Part of a small language model's weights.
Size: 16 layers, 3 heads of 64, vocabulary 8192, 10.2M parameters.
Architecture: RMSNorm before each block, rotary positions, no biases in attention or MLP, untied embeddings.
Training: 416M tokens, 6341 steps.
MLP neurons of a small language model. Each row is named by its layer, matrix (gate and up: input weights) and neuron, and shows model dimensions 48-143. Each number is 200 + 30 x the weight over its row's rms, rounded and kept within 0 to 999. A neuron's up and down rows have the sign that makes its largest values positive.
After each neuron's rows, "fires in" lists the words (lower case) most often at its 100 highest values on Wikipedia text that the model never trained on; "fires after" lists the tokens most often just before its 100 highest values on Wikipedia text that the model never trained on. A number after a token or word is its count.

L2.gate47,227,197,235,180,275,195,195,264,220,180,196,192,223,250,199,190,173,201,188,229,142,174,152,202,162,233,222,216,169,202,203,213,181,207,181,219,213,221,219,219,157,175,186,222,206,170,142,237,240,206,247,218,191,199,192,249,219,240,166,260,146,189,168,172,169,150,211,189,219,214,192,131,162,232,160,221,229,185,219,149,185,189,222,186,185,150,225,202,230,172,236,272,163,215,201,193
L2.up47,193,208,170,189,235,230,162,239,190,206,155,253,205,154,225,188,174,227,190,182,220,241,179,219,210,201,205,147,250,180,137,180,221,172,177,212,218,192,208,205,199,155,231,242,209,195,247,280,207,190,201,207,223,221,240,185,184,206,190,187,131,243,189,227,149,218,183,188,189,216,178,172,221,170,224,207,222,193,177,174,173,218,239,184,236,195,198,196,184,246,226,207,259,215,250,204
fires in: "was" 99
fires after: " he" 27, " who" 10, " He" 10, " she" 7, " which" 6

L11.gate320,149,181,179,176,191,202,203,216,236,278,211,236,251,260,138,247,205,189,184,169,212,233,137,161,213,158,177,189,205,182,183,218,206,200,217,174,181,221,197,192,236,157,185,220,168,223,191,191,171,221,144,201,191,146,222,164,180,208,202,194,215,229,180,179,202,144,227,227,156,176,190,134,177,175,214,212,193,274,200,201,208,193,210,232,177,167,178,199,196,180,245,231,149,195,172,171
L11.up320,173,215,224,177,218,194,222,250,214,207,235,288,181,237,202,221,156,242,145,157,241,208,187,163,127,230,207,213,259,174,188,184,234,202,173,192,209,178,242,184,224,197,212,249,208,169,196,200,220,220,193,187,228,172,202,230,189,250,176,232,179,256,185,153,195,160,247,219,211,165,218,202,176,176,185,191,215,217,195,223,178,154,273,194,239,203,199,195,160,238,296,189,200,182,140,178
fires in: "not" 24, "became" 19, "considered" 9, "was" 9, "be" 6
fires after: " was" 17, " is" 12, " are" 7, " to" 7, " he" 7

L4.gate508,208,190,186,213,221,180,241,205,204,203,175,217,174,214,237,221,151,168,192,183,185,160,223,204,207,210,170,167,188,190,196,169,210,148,193,222,200,163,183,161,175,179,168,254,214,204,177,189,185,201,254,243,173,193,213,193,188,225,238,265,215,117,192,156,162,152,196,150,166,180,168,225,223,240,205,179,207,207,218,202,158,179,213,127,187,170,207,194,151,216,185,148,169,253,174,185
L4.up508,168,185,172,209,190,254,201,183,254,177,208,215,183,213,155,210,146,203,257,211,188,217,141,205,252,175,171,195,231,230,225,206,197,169,153,245,170,225,187,189,210,179,202,125,235,231,185,145,227,155,189,221,167,169,228,225,193,169,178,219,221,198,209,193,241,202,184,178,166,182,158,233,132,192,201,159,160,190,191,236,214,188,194,225,159,229,244,189,144,225,200,201,215,196,153,170
fires in: "with" 15, "while" 13, "and" 10, "these" 9, "however" 4, "by" 4
fires after: "," 70, "." 9, "\"," 4

L4.gate477,214,152,212,212,221,179,207,214,160,195,191,138,218,235,133,175,169,194,209,187,209,222,187,191,171,138,175,200,195,207,139,199,198,194,220,207,195,236,202,216,181,167,267,166,174,160,296,207,186,205,230,219,182,215,231,193,198,203,195,168,216,214,193,189,225,217,190,188,227,245,124,180,218,163,236,168,224,222,291,240,197,176,154,207,187,139,166,239,128,213,187,193,197,183,226,197
L4.up477,189,206,228,196,223,207,211,205,225,143,215,159,219,266,184,197,188,291,147,188,209,211,182,200,193,182,195,159,153,184,227,255,217,235,182,177,166,170,233,211,286,130,193,177,212,219,182,194,190,161,226,159,171,187,183,246,166,208,169,188,158,187,189,203,164,246,204,246,208,172,204,201,181,255,226,204,134,172,225,191,218,206,206,205,229,179,226,160,226,230,220,242,144,193,194,207
fires in: "born" 40, "in" 20, "father" 10, "february" 4
fires after: " (" 30, " was" 16, " born" 12, "\n" 6, " his" 6

L10.gate18,161,234,202,206,135,235,202,221,186,198,175,196,186,231,111,203,259,249,204,207,216,189,178,194,219,228,210,175,177,210,179,193,181,252,206,198,219,161,226,225,214,171,183,189,208,198,198,174,187,176,185,201,118,213,175,196,161,214,167,236,208,169,249,170,137,137,238,225,193,193,215,167,228,204,249,174,246,186,174,273,151,135,207,223,197,174,207,184,166,223,172,236,196,172,203,193
L10.up18,210,193,169,186,230,208,275,256,183,216,129,225,149,158,229,228,193,202,202,222,200,205,190,189,225,219,189,206,217,244,146,182,193,181,231,222,169,217,205,216,194,147,195,191,263,204,197,151,186,166,217,170,181,206,201,182,147,197,182,217,222,172,212,252,163,183,219,148,190,214,197,195,192,186,271,198,208,195,211,226,235,212,160,187,223,199,208,227,194,269,195,213,208,184,177,172
fires in: "and" 15, "as" 13, "known" 10, "most" 8, "while" 6, "particularly" 4
fires after: "," 58

L4.gate278,220,239,193,229,140,199,208,185,183,194,171,228,189,206,175,182,216,238,180,239,211,233,197,235,171,214,216,206,169,188,200,181,206,171,206,221,279,219,163,218,191,183,169,210,218,204,188,241,206,232,250,112,211,179,197,168,195,236,224,219,199,153,223,201,181,145,202,186,195,220,168,178,208,212,225,209,254,193,200,169,190,227,187,220,185,186,168,215,195,179,242,204,150,228,165,164
L4.up278,201,227,194,171,213,254,216,213,202,190,172,238,170,183,133,217,174,174,178,243,234,214,196,176,219,213,228,206,179,158,180,204,199,158,213,165,184,207,226,207,211,140,228,129,207,211,218,142,227,229,172,200,215,170,242,260,211,245,180,242,242,189,234,210,148,198,180,215,210,122,184,224,242,154,248,203,192,210,211,198,189,194,178,229,227,228,188,221,236,197,198,139,172,172,190,224
fires in: "a" 50, "an" 18, "another" 6, "one" 5
fires after: "." 33, "\n" 22, " \"" 11, " is" 8, ":" 7, " (" 6

L2.gate270,218,152,196,244,204,181,165,245,157,212,204,229,203,232,286,179,176,173,188,216,205,169,240,146,175,221,204,145,198,221,252,205,236,212,192,183,189,219,218,213,211,205,205,269,176,211,242,210,158,236,149,164,231,234,213,180,189,214,236,172,157,159,214,187,196,153,144,197,165,216,226,117,206,224,200,218,200,211,204,221,241,214,170,163,177,178,224,213,170,239,218,185,187,209,226,219
L2.up270,166,208,210,176,227,229,203,249,161,219,235,171,190,180,228,200,162,158,143,175,190,194,223,160,202,208,240,199,196,225,227,192,168,218,193,195,179,171,186,206,204,191,182,262,189,184,203,213,238,237,217,215,256,184,221,219,170,228,208,162,205,246,205,177,225,204,149,193,229,299,169,211,228,220,213,147,184,152,212,238,209,191,233,189,178,235,205,181,156,270,210,203,167,217,203,261
fires in: "2018" 17, "2019" 12, "18" 10, "2017" 8, "2007" 8, "19" 8
fires after: "1" 89, "0" 9

L3.gate83,206,216,206,182,201,150,238,188,215,265,147,157,175,240,120,188,158,226,139,206,230,175,197,176,186,208,201,172,204,159,164,222,214,181,151,225,166,244,178,226,203,121,184,198,150,227,214,225,241,231,229,189,169,194,206,266,213,260,189,225,242,187,201,188,144,209,240,212,216,204,209,155,203,234,250,248,157,228,201,185,251,221,161,217,224,133,173,263,173,216,224,196,218,196,182,151
L3.up83,202,236,205,234,154,151,212,231,224,163,221,191,200,181,208,189,192,218,174,229,233,183,121,180,213,170,223,208,200,206,213,214,194,214,195,239,141,227,189,206,179,209,165,206,180,174,262,215,176,141,167,182,193,211,186,215,241,221,186,198,186,197,162,212,205,217,203,249,213,176,173,171,251,197,232,181,209,229,163,231,168,236,193,167,155,191,204,199,141,217,229,200,137,179,194,164
fires in: "in" 34, "his" 12, "at" 9, "while" 9, "on" 8, "when" 6
fires after: "." 59, "\n" 37

L3.gate378,188,196,230,205,188,186,232,234,167,251,167,177,214,210,194,207,178,236,200,216,228,133,146,246,182,200,178,213,180,209,171,186,185,210,168,192,162,210,210,243,172,179,216,203,233,193,224,169,212,202,161,206,202,261,161,180,122,183,223,220,179,186,205,174,225,193,270,218,143,217,238,147,195,207,155,254,234,188,222,181,233,172,211,225,191,178,221,183,209,229,214,248,196,146,253,170
L3.up378,257,234,208,242,176,201,263,209,143,162,203,207,164,208,180,162,211,178,208,171,237,205,150,157,139,238,187,188,214,248,224,151,202,148,196,221,188,219,175,221,186,144,213,245,170,201,257,166,229,207,241,177,216,188,212,194,174,236,206,205,165,195,170,179,166,210,226,230,207,247,161,153,206,196,210,172,208,191,229,217,220,185,209,231,185,187,189,207,188,215,221,182,212,171,178,145
fires in: "in" 60, "m" 4, "incumbent" 4
fires after: "\n" 73, "." 6, "==" 4

L7.gate278,113,205,169,203,196,153,223,163,186,217,205,175,178,182,154,191,192,170,186,186,226,165,156,238,244,144,244,255,195,206,199,164,184,173,152,218,194,180,215,237,209,179,216,175,139,190,203,201,235,199,197,197,206,215,217,241,178,204,223,225,214,190,194,180,205,161,221,295,268,208,220,164,193,189,263,194,166,224,206,201,246,197,182,202,203,179,232,220,169,199,263,187,221,114,232,186
L7.up278,161,175,192,180,181,245,185,214,242,215,256,192,181,208,188,189,153,169,228,228,176,218,159,170,210,207,170,246,234,210,157,189,228,202,194,230,175,221,152,193,269,200,221,203,172,181,230,209,231,267,200,201,223,218,211,223,203,218,239,217,202,177,191,197,186,195,205,208,150,238,160,199,249,195,223,196,221,205,175,189,181,240,189,202,174,202,170,233,225,242,226,193,178,138,184,177
fires in: "after" 41, "following" 10, "during" 6, "despite" 5, "throughout" 4, "on" 4
fires after: "." 36, "\n" 26

L2.gate200,208,163,151,192,199,207,208,192,211,258,161,185,146,249,170,193,167,235,181,211,187,199,190,201,232,203,165,240,228,179,164,215,186,265,200,198,200,224,230,207,214,210,194,192,208,210,178,262,173,178,207,241,170,187,285,196,191,189,176,211,191,147,223,192,191,233,210,162,187,189,215,172,195,195,230,232,217,191,189,135,187,244,171,198,218,230,186,164,238,218,246,220,184,185,230,186
L2.up200,257,200,198,185,219,201,156,190,200,180,196,230,162,199,235,226,161,214,205,187,165,231,185,205,225,230,220,183,184,197,187,203,151,277,240,233,203,189,216,186,146,158,191,219,180,198,201,214,158,180,181,236,183,207,210,205,197,237,207,169,199,155,251,167,179,252,192,167,208,183,229,163,181,184,196,189,174,180,162,175,149,261,215,225,181,210,235,142,200,184,269,177,243,160,207,217
fires in: "japanese" 28, "european" 14, "international" 12, "russian" 10, "french" 10, "soviet" 9
fires after: ")," 26, " the" 16, " |" 7, " of" 7, " a" 6, "," 5

L4.gate66,188,224,204,192,175,204,232,167,219,236,224,211,228,191,184,181,152,195,174,192,198,207,231,232,170,187,243,143,205,183,136,120,168,225,182,214,188,239,165,196,215,192,215,219,241,162,141,255,207,237,228,214,196,234,258,222,154,215,130,220,203,203,218,158,203,158,186,189,178,200,228,208,225,189,204,238,218,192,199,193,245,203,227,166,280,132,178,206,218,206,216,197,204,236,232,177
L4.up66,220,240,242,227,163,266,200,237,189,208,183,175,158,223,168,231,200,187,204,207,154,228,168,163,193,180,166,228,182,252,213,251,207,219,152,208,195,217,185,204,189,116,178,200,175,215,226,210,211,166,199,219,180,205,198,180,251,201,253,211,244,128,215,223,221,250,203,238,250,185,244,206,230,205,239,241,228,224,178,219,190,193,187,297,205,242,181,218,215,186,239,173,166,155,161,189
fires in: "in" 66, "during" 15, "of" 10, "incumbent" 4
fires after: "\n" 79, "." 9

L4.gate330,177,180,223,156,159,128,204,175,162,236,198,174,192,159,201,188,172,236,187,201,215,228,214,167,154,255,198,227,187,200,197,191,137,222,220,212,199,255,182,198,169,248,156,221,193,174,151,200,173,165,207,224,223,165,213,191,194,222,170,206,183,201,202,193,179,164,221,180,186,154,203,165,101,184,206,198,181,182,209,166,188,226,156,139,124,169,153,192,189,220,198,168,217,216,178,195
L4.up330,225,195,202,184,214,198,235,158,198,288,198,204,180,204,215,194,199,179,139,191,194,249,178,170,228,213,223,133,179,168,225,188,256,220,185,176,179,191,240,189,160,237,235,210,188,237,236,182,191,179,213,169,183,204,194,235,240,232,196,192,158,242,218,188,207,202,165,144,175,263,224,207,166,185,189,177,198,207,167,196,217,250,181,212,166,153,151,208,185,216,219,259,221,193,189,244
fires in: "s" 100
fires after: "'" 100

L4.gate176,219,177,219,215,270,164,296,223,227,213,271,206,163,223,189,188,215,179,203,176,239,216,186,173,223,174,276,254,264,159,158,189,182,181,208,180,211,217,186,209,201,196,177,204,206,187,193,153,185,185,218,207,181,233,165,259,189,217,168,240,261,174,126,194,127,198,161,196,199,194,188,206,211,245,263,223,199,204,205,230,233,229,201,228,184,190,260,248,161,203,181,190,154,189,180,204
L4.up176,182,202,216,238,234,158,195,174,256,237,182,205,179,165,205,167,213,214,182,159,218,185,201,192,229,249,228,229,215,207,175,175,225,235,233,185,220,242,232,203,171,190,188,212,155,177,245,150,272,201,195,213,154,179,179,226,219,198,195,212,197,219,178,218,164,230,149,227,200,177,188,190,237,212,171,232,238,185,215,243,232,189,236,244,225,240,236,203,143,218,231,226,192,142,199,283
fires in: "and" 47, "which" 28, "or" 10, "followed" 7
fires after: "," 74, ")," 7, "\"," 4, ")" 4

L4.gate419,240,234,214,194,220,209,152,175,177,187,241,185,238,231,169,181,218,162,208,232,237,179,151,171,194,156,197,221,226,262,169,179,201,179,202,227,197,196,217,198,222,190,189,203,234,146,240,222,252,218,205,217,203,197,200,188,199,224,221,261,233,198,202,179,210,193,234,242,160,270,213,232,171,195,162,238,224,141,193,192,265,113,205,163,145,184,229,196,191,212,218,173,197,204,179,147
L4.up419,176,227,201,193,153,181,258,189,205,173,242,149,250,253,199,218,170,185,216,202,234,183,220,163,263,131,275,205,178,200,171,206,235,161,211,229,207,235,183,187,160,216,174,269,224,168,213,179,134,134,190,204,165,211,159,182,167,252,196,213,213,175,210,204,211,172,247,180,212,182,164,174,175,204,175,176,160,185,188,196,200,225,213,224,158,150,203,158,238,247,159,163,163,272,213,163
fires in: "in" 94
fires after: "\n" 71, "." 18

L2.gate82,177,182,184,173,258,170,218,179,199,226,202,245,207,187,178,172,224,261,159,206,208,177,185,192,191,202,197,200,155,193,148,224,194,170,223,194,206,233,143,214,225,168,235,203,146,135,180,184,234,225,185,201,210,209,199,181,227,183,164,193,188,241,241,223,196,201,188,179,149,207,188,215,161,217,189,210,292,213,185,186,234,200,113,210,174,229,166,234,209,223,228,211,210,165,228,204
L2.up82,206,224,205,225,186,221,162,161,198,242,273,219,208,218,208,193,149,228,161,173,178,146,222,186,211,187,265,239,234,228,252,174,223,267,193,166,208,218,187,192,208,226,166,247,136,222,204,173,195,184,275,180,198,190,137,218,197,213,211,183,239,149,215,158,166,159,183,200,189,212,221,191,137,183,198,169,189,199,211,184,190,177,214,170,196,186,263,224,183,258,209,198,213,241,187,218
fires in: "he" 47, "be" 23, "boat" 4
fires after: "," 31, " to" 14, " a" 6, " where" 5

L4.gate38,249,213,197,210,189,159,217,292,210,196,230,210,155,205,246,163,164,195,189,203,188,241,168,211,149,148,202,181,213,201,196,299,149,173,182,224,189,214,182,206,165,241,206,195,192,186,155,178,205,223,225,211,198,279,150,239,171,226,164,200,254,166,200,178,221,195,182,191,164,221,175,194,217,165,261,184,268,162,195,205,206,211,159,200,235,147,186,191,162,263,216,165,119,234,220,180
L4.up38,269,203,164,207,226,217,174,203,236,204,275,228,195,201,199,202,208,188,212,227,215,174,165,193,206,185,94,235,200,174,182,235,212,153,168,173,199,203,188,213,161,186,157,222,191,214,191,157,180,228,194,152,195,173,215,200,223,241,214,199,155,180,198,237,173,226,190,199,205,177,193,200,190,176,165,194,202,184,206,155,177,183,169,200,163,187,215,233,197,221,218,240,244,191,229,259
fires in: "000" 36, "of" 13, "twenty" 4
fires after: "," 32, "0" 15, " b" 7, " B" 4

L3.gate212,191,213,219,183,215,166,174,204,205,248,171,231,169,170,186,236,196,235,179,226,247,146,185,210,149,175,199,190,270,179,213,188,231,183,199,240,137,206,186,210,204,150,140,198,152,191,267,247,212,189,225,158,232,222,158,224,200,228,214,200,200,201,199,158,175,168,269,224,203,215,231,173,232,248,193,265,235,234,233,193,228,153,236,182,249,189,205,224,112,171,249,189,137,202,162,158
L3.up212,204,204,195,149,198,198,200,169,207,273,183,214,173,172,187,298,171,191,169,197,184,185,166,254,214,163,233,217,207,231,206,217,226,263,170,259,194,205,170,186,190,177,239,215,243,216,218,205,207,158,200,184,183,200,160,214,225,195,195,205,141,195,210,170,229,178,222,218,200,204,252,117,164,247,185,202,239,220,247,196,152,213,196,237,250,238,210,159,155,189,232,195,197,215,224,263
fires in: "to" 40, "a" 28
fires after: " \"" 35, " promoted" 8, "\n" 8, " (" 7, " similar" 4

L12.gate221,213,160,182,199,189,188,219,143,201,225,231,225,213,211,186,163,177,199,211,185,225,245,145,184,187,168,208,228,256,207,177,197,173,236,157,216,221,216,184,242,194,253,130,173,178,170,219,176,149,181,212,216,228,191,211,250,202,259,198,221,169,152,210,205,166,168,187,239,266,219,188,223,133,217,214,207,197,242,214,211,234,214,181,195,180,199,261,230,180,187,201,260,149,204,190,187
L12.up221,221,217,177,191,208,188,188,275,229,190,196,157,188,211,257,192,171,184,264,191,275,207,202,203,198,217,219,177,218,209,202,206,170,264,190,181,219,223,205,181,217,171,221,211,206,220,166,149,208,162,175,176,131,191,133,247,200,194,157,166,172,178,210,202,215,219,208,168,250,225,264,197,179,243,151,212,245,205,235,176,190,236,166,201,190,231,251,211,222,162,186,173,193,204,216,212
fires in: "he" 55, "she" 15, "heidelberg" 4
fires after: "." 55, "," 7, ")." 4

L2.gate415,159,194,224,264,180,174,221,165,148,201,250,199,189,236,213,216,243,189,204,233,219,191,162,253,160,166,210,181,152,208,254,224,157,229,205,192,207,242,245,195,159,138,270,172,196,240,187,161,185,162,229,207,171,212,164,228,195,216,243,186,196,205,178,144,160,244,219,239,196,211,234,193,162,217,197,154,161,205,205,205,220,172,169,198,240,188,279,205,188,200,190,198,203,202,214,205
L2.up415,214,229,188,183,204,207,187,145,226,220,249,158,154,147,217,177,142,173,168,163,217,189,218,188,196,243,213,157,199,233,153,224,214,190,195,183,194,259,182,211,233,167,202,278,195,173,196,280,217,216,202,241,205,192,248,205,210,181,219,243,180,224,178,245,210,242,217,174,211,230,210,216,179,156,172,262,220,180,213,222,242,240,222,196,183,277,245,175,221,233,194,188,218,199,232,237
fires in: "on" 41, "in" 30, "incumbent" 5
fires after: "\n" 55, "." 17, "0" 8

L7.gate381,169,177,193,193,213,189,237,226,146,173,146,184,195,172,150,166,172,242,186,205,214,176,193,229,193,180,177,180,190,187,184,213,153,188,215,188,168,177,211,273,150,205,224,193,265,230,254,259,201,172,185,215,182,245,207,213,183,222,232,194,241,183,204,164,198,190,223,228,140,214,155,183,172,254,161,185,222,221,176,193,223,176,202,222,171,224,193,196,205,201,212,234,160,225,269,157
L7.up381,210,207,165,222,190,199,214,202,193,131,187,239,169,148,147,157,188,230,173,203,229,201,235,222,139,213,179,208,172,255,226,283,185,209,203,205,214,164,189,204,230,218,191,238,247,234,166,240,159,171,243,179,250,231,247,195,196,166,211,160,233,229,153,166,212,255,214,231,199,230,208,203,192,220,206,243,221,196,192,186,168,202,188,190,183,190,161,164,122,198,198,254,193,231,259,227
fires in: "1" 25, "10" 17, "11" 5, "13" 5
fires after: " " 59, "–" 14, " (" 4, "0" 4

L3.gate420,224,162,159,209,221,213,170,213,201,218,176,197,179,193,176,190,179,187,197,234,208,219,178,188,216,112,173,226,188,242,234,166,207,185,160,218,167,252,224,239,158,177,187,245,212,196,221,182,223,182,183,212,193,206,183,201,196,193,223,229,191,153,184,170,201,151,218,190,165,250,235,160,220,258,175,151,223,159,216,136,163,134,206,179,248,235,199,278,140,158,214,204,191,238,187,218
L3.up420,167,176,156,291,202,241,185,279,174,212,189,162,219,190,175,163,195,204,179,162,240,252,211,159,192,213,255,167,178,211,220,205,173,244,188,200,199,204,216,244,211,160,233,178,264,209,189,221,214,219,176,260,137,193,175,180,213,208,234,258,200,190,219,202,225,224,195,208,189,225,211,180,252,222,217,186,161,161,215,235,196,167,196,206,183,225,153,227,198,177,198,194,170,203,181,201
fires in: "9" 63, "90" 7, "91" 5
fires after: " " 82, " (" 9, "–" 6

L3.gate431,222,154,208,238,190,207,240,230,200,221,218,207,211,226,182,221,190,151,198,193,274,209,149,161,214,190,194,216,210,200,215,215,250,182,190,195,175,161,172,197,228,173,191,202,201,188,166,194,188,191,188,207,231,178,151,185,217,183,208,218,245,175,157,138,240,217,221,206,235,180,202,207,213,208,264,277,228,191,211,175,216,177,236,222,203,187,173,192,145,207,188,129,246,217,155,152
L3.up431,193,215,213,207,219,205,192,204,198,247,204,222,207,234,190,224,147,150,181,179,208,157,179,200,200,212,226,228,178,208,176,182,257,163,195,159,129,177,187,192,226,170,225,215,200,177,186,197,205,186,240,170,219,217,215,213,214,159,224,189,252,165,208,169,232,216,181,193,165,208,209,197,222,190,238,255,218,174,205,211,209,214,215,188,243,196,176,164,145,246,194,154,214,203,186,184
fires in: "the" 28, "this" 18, "rochdale" 4
fires after: "\n" 37, " \"" 21, " (" 17, "," 8, " of" 8

L2.gate380,272,124,160,210,159,184,214,193,209,174,184,129,182,209,172,156,203,239,188,209,179,212,179,154,189,182,172,267,203,209,218,184,161,190,207,237,227,196,163,199,205,173,191,187,142,201,225,233,132,177,208,268,149,188,227,167,190,234,178,180,190,204,211,225,227,229,196,160,198,145,200,204,213,170,242,223,200,207,197,202,226,219,240,184,134,209,209,170,222,249,200,152,204,183,241,206
L2.up380,154,152,228,229,216,208,147,221,239,189,191,212,199,171,161,203,161,171,143,186,214,191,237,190,225,212,206,209,137,182,210,221,159,188,277,219,216,203,246,202,136,199,211,207,211,202,183,255,206,135,223,176,239,251,234,219,193,211,160,191,174,196,191,229,208,158,232,204,230,196,242,209,178,153,185,190,205,188,212,150,232,266,223,213,205,171,207,218,188,171,208,174,198,175,251,197
fires in: "american" 40, "japanese" 28, "russian" 10, "european" 5
fires after: ")," 27, " an" 11, " the" 11, " African" 4, " a" 4, " |" 4

L3.gate434,226,122,185,177,163,165,203,207,166,245,225,171,191,190,201,133,156,208,141,148,175,239,191,190,200,178,199,222,196,210,189,218,177,251,240,131,191,238,185,187,193,223,235,163,153,198,218,214,205,212,181,161,136,204,245,233,244,217,225,154,203,229,184,200,245,205,181,181,186,175,212,203,180,256,230,223,170,215,225,192,214,244,239,171,187,230,226,178,178,241,175,174,206,233,228,190
L3.up434,214,205,155,191,202,213,138,237,244,212,190,213,196,265,204,203,164,180,187,204,177,198,200,170,241,196,173,224,181,183,214,167,231,202,210,191,190,210,195,212,255,183,213,207,151,155,161,190,220,148,195,202,156,250,175,229,195,207,190,195,217,149,163,173,187,241,167,195,192,152,208,148,188,197,226,182,208,226,208,141,195,197,202,183,174,221,259,211,205,169,192,194,247,246,237,221
fires in: "s" 93, "whose" 4
fires after: "'" 90

L4.gate473,178,205,178,219,202,182,223,214,195,259,187,197,204,219,147,190,182,192,171,197,222,222,184,222,195,169,232,207,204,195,217,217,198,266,218,211,227,218,221,223,216,194,225,239,229,218,262,170,203,191,198,195,160,176,158,212,189,248,186,266,194,203,204,173,130,181,179,191,207,184,139,177,161,213,191,293,255,226,221,215,215,202,148,141,177,220,220,230,182,253,214,197,192,157,246,184
L4.up473,200,197,186,220,215,150,223,200,222,240,193,197,234,189,155,252,184,246,162,172,224,175,197,236,201,212,204,186,236,229,199,164,231,254,223,237,246,267,247,185,215,261,197,191,211,273,237,191,189,225,230,209,181,144,198,232,228,211,265,200,209,193,233,188,175,205,278,171,198,203,207,175,173,196,216,208,184,181,230,211,156,209,169,223,210,194,232,193,200,167,205,247,191,133,180,222
fires in: "he" 57, "and" 28
fires after: "," 60, ";" 7, ")" 4, " and" 4

L3.gate138,202,225,170,188,197,208,154,216,190,254,227,176,175,223,180,151,159,253,139,130,219,181,217,197,219,229,215,213,215,227,208,215,190,209,206,195,223,237,204,227,217,220,230,190,193,229,168,219,223,215,258,179,173,218,218,209,225,145,190,204,221,217,219,254,167,207,151,201,197,151,215,181,143,219,186,226,215,132,194,256,159,175,199,227,246,201,210,184,164,260,241,235,174,167,209,251
L3.up138,211,143,167,192,195,262,157,264,219,222,231,219,128,140,239,156,161,179,210,198,160,207,153,226,235,185,223,207,234,149,183,219,205,219,181,142,180,187,233,243,194,239,198,171,189,213,157,232,194,194,180,199,161,212,185,170,226,168,208,226,245,178,130,195,178,201,185,193,155,214,269,227,177,225,157,240,219,195,170,209,215,201,186,208,177,229,246,171,158,206,263,204,238,224,234,203
fires in: "this" 62, "who" 10, "which" 8, "brajković" 4, "whose" 4
fires after: "." 19, "," 17, " of" 6, "\n" 5, " Bra" 5, " for" 4

L4.gate378,210,163,202,120,258,194,167,199,222,243,180,195,183,185,187,188,142,212,189,175,199,211,221,196,220,211,191,214,192,174,153,240,243,248,245,191,196,246,229,201,222,192,221,225,195,209,222,193,213,195,202,203,152,123,188,268,217,220,149,222,206,184,219,154,245,150,194,176,209,176,205,173,214,177,228,227,213,224,211,217,189,168,168,121,195,194,186,184,166,254,191,195,164,190,220,123
L4.up378,182,247,180,217,206,234,170,115,218,199,182,202,205,204,171,238,187,223,188,190,227,284,167,178,158,173,200,211,174,183,224,208,241,216,233,194,236,176,169,178,180,216,219,178,199,181,182,208,184,208,234,161,173,243,216,217,182,172,188,212,145,202,152,239,175,161,239,239,218,196,158,235,172,183,210,155,179,166,186,252,184,210,200,209,206,228,186,182,183,229,177,211,166,185,255,198
fires in: "it" 59, "this" 21, "s" 10, "they" 10
fires after: "." 75, "'" 10, "," 10

L3.gate373,204,182,180,226,205,167,216,249,197,197,199,229,194,248,113,188,191,213,167,210,250,225,167,196,174,195,197,226,210,242,184,165,254,187,144,224,169,203,198,228,224,202,188,165,154,171,198,206,203,198,182,135,198,209,212,206,149,227,258,200,207,194,206,204,170,205,184,221,167,206,188,129,208,182,202,211,247,181,214,225,175,155,205,153,223,157,164,232,161,197,176,173,216,202,177,138
L3.up373,161,259,210,232,256,126,234,238,192,135,171,263,206,215,197,190,189,154,195,226,183,224,154,203,203,236,218,253,162,184,221,216,257,192,176,195,176,233,208,200,233,187,167,254,208,181,235,236,248,215,168,158,221,229,193,189,176,230,199,234,152,207,187,188,152,162,209,219,181,167,196,214,204,203,251,217,178,204,185,185,229,148,200,198,193,178,172,211,187,241,178,224,125,148,141,177
fires in: "as" 21, "according" 16, "example" 9, "with" 8, "year" 8, "other" 6
fires after: "." 46, "\n" 21, "|" 7, " For" 5